MLP neurons of a small language model. Each row is named by its layer, matrix (gate and up: input weights) and neuron, and shows model dimensions 80-175. Each number is 500 + 25 x the weight over its row's rms, rounded and kept within 0 to 999. Numbers have three digits each. A neuron's up and down rows have the sign that makes its largest values positive.
Before each neuron's rows, "fires after" lists the tokens most often just before its 100 highest values on Wikipedia text that the model never trained on.

fires after: " w", " W", "W", "Y", " Y", "B"
L2.gate1809:487504506528477516527488447546499474521489508460497511493462527482489498484514518529508509485488457493483500515507490495495456517524486437444505533465505503538463524477556520448449533509535504537480462496510459444476504509560516488506453536502472496515488488474536490489486492491500510484
L2.up1809:453488534505467512530507499504535536490509469461502464458507521493528496495509488518467508515467460506552536531475514478526485490516483526484482478555477455521465499506481515510517510533479503513541521518475469482506522527492486467532484474467556474509514513513534470474483498507497499491

fires after: "-", " −", " Sh", " Ch", " K", " S"
L2.gate529:521500531477495488530498535524467474481488451517507495545461457466486494549470485489448526494475534474443469491468468478525471541538500512448464476476479484453489494469501522525543441544479504474546513487473506472501506513505499511506499504491470491469488534558493502489539541527499500457
L2.up529:473495539530517508482533496483456512477552498510500505515472490477506454490479522501519465493519545520495476493510510495514504452527538500515457523513475542522479496562497522534542468530500570467525521508505498493432507472467503482501534490495468489530480524471474505512504556522495490471

fires after: "-", " w", " l", " W", " (", " g"
L2.gate1969:540530487499551473511499502491504522558475498479463495482518490498492527469485456479487520500498492481508498497526473522513461536481543481483489520526491459505526485470480513434510541497500547461432536505484496508461466510486476518426521487503493472466481500527477503510472541457532488506
L2.up1969:479473524516522503501523503520521467499536516489511501500499531516449460456529491509449519486502470490450508505509466483491469494517537481507517511533474540509450518515522499518477501474527477473509497538499534506471538467503489480480518544503497526468514486454475519509485508515512459498

fires after: " l", " L", " c", "ares", "L"
L2.gate517:488472503545514470499486523498484468499504490506454486524521527503545527518497537529475480515495479495524530482509495474524523535505525552489473480512495474456479496482499476499522512523500511469498523517533498494479473520468515499473514475551520505485480483526495505514481520500521492511
L2.up517:470549502493504509493547518503492462523503514554507503512500506472487522494477488508503542462451529510495504497495490550524484504530489483445543486507520458435491528502508513504506493501495553532533493481556507463481494502531457472494503475488457450505507480465503479517537508492525519510

fires after: " W", " Ro", " H", " w", "H"
L2.gate1012:524486475476503461480520518484533503472489468482508520463523485525488440468525501456504473555488508458505490469521520479482487561489507461466515500473527470484467489513511451511488486522483514486478498515523489494497479532500524527498532487522513487466516487501530534521476533481482435511
L2.up1012:463536469522478469483463517506511533483547500487510475479518512504466475526523491512513482508486507519484503511502499475462503480457499481479467515460498482486490523506500523439514504476517529443500489465466495529493462486485459476508537519491494491520484503552484540490522488493501500488

fires after: " O", " rep", " (", " d", " /", " W"
L2.gate814:484432542481529520495499503448505508453519499515496453509488460521466491506499526490463465515489527536495501512531524474464473496517491487503517467481481528520528488502468505463531516494507500459453499510526475523442455471521486501482533497488516525498477529498491459510490514487496486522
L2.up814:542510531495549525530504487491502480506507457461468550535443530508472502454504516480509532503517471484552506506515444465501524489527514477503476520459503500459521488534520495487535493502458548469521481483460491470506479495483491488517443507539435496460460503480507512499476477524468463519

fires after: " al", " D", " Ter", " Al", "er", "par"
L2.gate2355:480538492513513541461489533473502505492510503500465528482504488502516511555493471533493489493495534534441491536506467463525517507494541512477480503467492518479492540516526457526517461484468488496509510483492453471520507486511525538526532508519467465520484519483515493571514512477473517481
L2.up2355:533459492494515530487516470492507494501459497486508523499462478528483549533466472515469534558497528506525526473523504510513484527483483498470492493487559489475515532528521519488474507498511504500517497493534511521478507479518482479492458505488529513492523482548475506489480547522485489508

fires after: " R", " r", " pl", " rem", " cl", "R"
L2.gate2412:496482522475524487522484510466463459521463477507440467507451477483517506486478452510491498503508448489502464470485483479497511508521509490502517521480500459523487490504496486549557482497487506543526497482512498530454505523517533458491507570501498517522493534525519555525459492475511494509
L2.up2412:533522482482537523502492543561480491506476569508483502472501462476517472491528467502492507512537485498500490492485469508501543505475512464492519497563479498517474519527496499522487516473487517505459514544517509524499493494495493511489476504538529511526450489531521496501483557473489523505

fires after: " G", " K", "G", " the"
L2.gate2112:517460502514443544462459475478482553490528475533475493549452497499506539481502543534512496510478513469541517502532478519543489536481484490485480463486524501529515462491470515463563460479485511526518505502472514455507519523487509514543477486520483488464528480488474500520523456483484502517
L2.up2112:532525475491484500505447476503496475491504469493508463474441432508496490524535512476480531470473453513485532472530480472477495490509501483538517546483476455455500491504536483509563493492537475476522493478530528504504469501545502512535478494503467551531420453473485518496501525515509534479

fires after: " N", " M", "iet", " n", " World", " T"
L2.gate989:475525496539519457525463533519518505476495506504477532485502502532505500516494501526506492524520482486490517444494494517506504549515483487505552499485489493479519504506456486499535494464477471508499499527529500474483478509574522488499475464463530496501501530494469538556486482510538478475
L2.up989:519549505494480527548504530499483461522491546488495469516486481512511529505471475506509471455516464513494498475472496496490518497471516494488493500469466491550507552420523493470508461480475530533501480491436555507515523488484500521503483479534523485503513466516501500457510534530495510445

fires after: "–", " Fil", " Al", "-", " al", " to"
L2.gate3040:465550462584493550520525482500455466522499510475526513528500494473505487557491491508490528492532509527475477497493557445488516454535485542500504512498497502555466495499480474513452446469507564513499506526525491477454526503469518496505488547476511506522488498534476507544528532474520551492
L2.up3040:517497507506509508537437506450502467467523503495552514440481526491507548494467495539479472538463479474512507542499537496443470501517472491506454507512512463530507458464494534509469418486476507458474517536507514502528513490499473497524503494501505492544494542490485514497496491493435544475

fires after: " o", " O", "L", " L", " bre", "N"
L2.gate195:481536484483530494520547513516490523521522517502478548516528540514464518540494472492546492519529493514490478465524529505484496508494525529555499472524498534480507532463517501451507476510539475518532531483496490496533507495490527565470494522515472493491522517490464463501510559508516488513
L2.up195:475492513483487506526528515511535488484517482489511515532507508505465485513506549474483543521481459475519482525514494477510532488495509475469511487446502475479496567494501509513511515483443454571478493490478520517494480534526522537487535502501523538493517477482466498478495482530549439505

fires after: " M", " N", " J", " fl"
L2.gate752:437504502511488520492497495468499518529505497529541476473463511486504491487491509486488491542513478524508522493512501498497498524525527495488520469478529487483520541492513521500494436488514479512494493478495495500560492501468454467476492515453494528445522487511513516561540555479493494476
L2.up752:511468473506490500530501482493461498526494508464470483498523506475510562510509480510523499501466500546532486492507495507501498505460553456548477471443520489552538511538481495521520502571484494549497511523502534441519528531514504528503520497498508500478437514515488497473502535544474552462

fires after: " C", "á", " N", " al", " Al"
L2.gate1368:475498481535533510491521509495494476531500481459480487439491489536515467499514525454496540469517503482488520499464493511476513506477490531522505473495459449473508521514492475486513486500511469482510523531524498477512494464472514542507549524498535515522487492517480542480515502472491517482
L2.up1368:470465513553492460502476482464527515478528465503519498495466515512461498496532494502471503461462535511469511518498538486461491531487502494545502468466507519502501511465528470482485455506475474456513499470506483482487529464474495504492481467550536482512474508501493496478509468478506514537

fires after: "G", " G", "R", "per", " g"
L2.gate1891:457454481508514503474479480492473475507509524458480472482527494479487503472511513493515480508512514451491473516457517534548501462489485454493516494496509458530502485484494499476508454476475505483505506481491448506538471510537485516502496482494474491484498521464491525512512513500483473453
L2.up1891:438545486511532518497487528510503454548481518515506488539505542487561477488481526476527485500501453493499511506491468467500517505494458501503505510492471488510519512502476495494492488509530490475489496499542493526526492505532532487525480470486502484516543507508511526546511506509490505509

fires after: "or", " T", " f", "f", " B", " sup"
L2.gate1649:467529507502497468506505507496514513493500462488521521502486550506505493509536519503503518505495514554485480507512512488500482517543457521477455532505509520477489487515472499477465459586491521549424510506513536499466517510491491503521500462520507484541504524472497431509480503447479502506
L2.up1649:505521480512539491494492517493521463492508548487555496470510488533499514484504541479583485510492456502509503527507524479492451492494463488472491477513473504474450507539462480489494506494491524481528542506536496506517515565513517497510469447521458484487500480474510453553502464548496495529

fires after: "–"
L2.gate455:536474522519510516471522438500501510449522529463506504473506465548484506546475478474482502518522519519537553520480533523478501496502474506524534501454505486539501508503477553512505513484502515487488507547476479491472493498493522481468526463527536505511532464493497496587471475452525472526
L2.up455:531528507521472503522492469537496476505541492534509519494499513486490484507542491488495511497494463487531493475499466492513525531541528443546514510476493501502490473475493448523511430476466528524490541489490525508502521494485506446514539497456538478554477507529487471526536479507500474495

fires after: "-", "\n", " (", " \"", "("
L2.gate2424:542493531461465512535514484504531515522557539533518510501510490490493498528477487509506524501472478491497522495513537499504468532503500473500485513527501464503476531479508527467522489515492500521489506504512502486522494517535497501510517446494525499538496499492555516497463512490540494492
L2.up2424:517456470513496462510495538497511514545570467509487481489464503525435504494520514521495487512528497499476493505518521529521487529437509511478487464519444471484490508505553469501550497522485522434471541513538492496488440482504541516502525494497511472520470538501461498503486548520480547511

fires after: " 1", "R", " R", " r", " Rud", " be"
L2.gate78:534488539488535490514522432526509483469521474510495500526496531512522472501490500492468494506507518476497495514471489487533502515469484469526498490492530476508520479495481473510529528500476505530475540497545523488504504525546523526472486500508498544502492485497473498562524518544536462473
L2.up78:502494500525508491510511459497483462473532527521465482536484494494503528490508520506494531497531518547552521515478494519523513502531544528469496516466461518484505549496474511500493544500520457512429498478518523503469479492446510509514537530478526501514515516500523515518503486484557498480

fires after: " o", " I", " T", " Const", " M", " C"
L2.gate604:502529476528467520506500538515511484539511524527489494539490478515503470480536420500482506528514529513516513465507516498505497452497467494480508497477480440497479488484556499525470465528511520516508522509468530462470549482541552540478480474520479510491542528483488503482479534503552529537
L2.up604:509504474502517484455503497506518520458511487527474485480500479491482521471499508529482476473477499489522496507513494489498519424510521511526480521492516543504519518494503518456487496477480533432514498505507466492511453499515517512446461505459532563480486515515503474494501482511467519518

fires after: " (", " Al", " en", " un", " En", " \\"
L2.gate161:543494507477532508510451482523499502512544506510488503518502478501486474526462466472462505477480459471496521527563515500511474494482477513510487435518526514528487521527511491438477492507487502527532532514516543506531518494519469494500509477471496477472484447503500500499483499498505517494
L2.up161:530513477551501493448546497464485538483522513501514501486522474476522511488506556538494516543500530479519532506501519479500490467533507470491504508544548498476518509500511518511494497507503491501482506555533497541472499512511523504483474526508492515524486538522490514562530503483484505470

fires after: "w", " w", " W", " Rud", "aw", "ood"
L2.gate1052:481525511523496505459486463559488481541500530495510474545547463549515496491502532491480502535509514506567475544483499483469479492488464509532464483563513512466454532494512467508469461498489443500522490508511466494468522490488503466518510554521460479524459494498548481494473473484506479504
L2.up1052:483477513511494494504512526466467454475510503507514494493514511475498525543493489493517512505454451477528526521458440521478479535493522511459485469479527477522539508504479489511490518463505485474475505493517567475514461516474548517471509488508488530478520500487486468522475471526529532475

fires after: " B", " K", " S", " V", " Ma", "á"
L2.gate2780:474480504500511515494440495511518494503490547514515549504491512498490533503483447483486486504474474508520464504514475482504486477539463487520489506501496537502467516516488511512476463524480529483528503532488528488581476485556526516475450510451488508520510472500494455505502506498455472504
L2.up2780:444480499487503528537458479504491498474498464507524501515496448515538527461480532521515500497496513474526455498468517533438551482451516556518528493452504525446501496534517461479481479533514514452510532532488470486484474513491495511512499513507482529499476496492542468458502525461497500492

fires after: "\n", " un", "-"
L2.gate2959:492476516458522523474484480516460500514462510507533528491495525579499486502465462478457542482455468526418504502515485565491517495479510518501500492539523521514516494532519507520491511497501514519500514536518523519499505492491495502476497504528469519517477511476455480512468513526521481485
L2.up2959:456478472493518491536519522509480526491494467508492544511503499504507498501475492472494501542554497509509500519488487505492497495555479488498491478496476495477526468498517500484494476529538470450512512515485490525509485484506482482521534502491451485478521545507518494496559479478538500488

fires after: " L", ".", " l", "L"
L2.gate203:480522437511504501508523523511483477512531534530485492495524514522463506551511471506496511481487501475475492491485449472480544485511520493506500480483552458504496542515509480522553478472506499472507491521466518519514470496504495538480487514513527546495520528480473526498482456486498465520
L2.up203:493512488438512484505498478551520513525532522496489498499500523503537427488505500460459491518472477503521552498492488507512500517537533478480543465482494466476493495531519528514487478492491516455508520520531515508485466505546480504531516483508461523521524496468517545499596497459480462504

fires after: "ar", " of", " Par", "it", " Car", " all"
L2.gate1469:516515512497504440566500474498490498485491541491539529521495498531476509498517489501480468570546456484488539482509498486559492498522507478488494492500498480481535462513513488419479469488503575512531507512453525527512494491511446512493503471449528496526483526510500487493513483505448539500
L2.up1469:542527484532464489482477493492511494521529533491468512511507512483506504461527495483473510509474476474523563511472507520513467523466503491503513497507479561499479512485511543463546499506555507452468519486521495518511511474524514470481497484521504445457493486439519492499503522461493521487

fires after: " T", "T", " t", " pl"
L2.gate786:484456470499491460524558518490493503521508504518480516527523514524499451492423525513474476497488534509509490503537518478521466511542482496461486515501489489549478449505472492511523514501521520525500506522508511527469475500530531509496514510452524537471494507455505499520469461468485505500
L2.up786:534502473476433487559473542488477491511487487493496518480519507468516519544537505518476450480526434551513565510457488482488454453538525515490506497514514468473552496501496514538496511478478512511466496475506515501467477494492482471491498505549544519527507546496501546484510460508500500506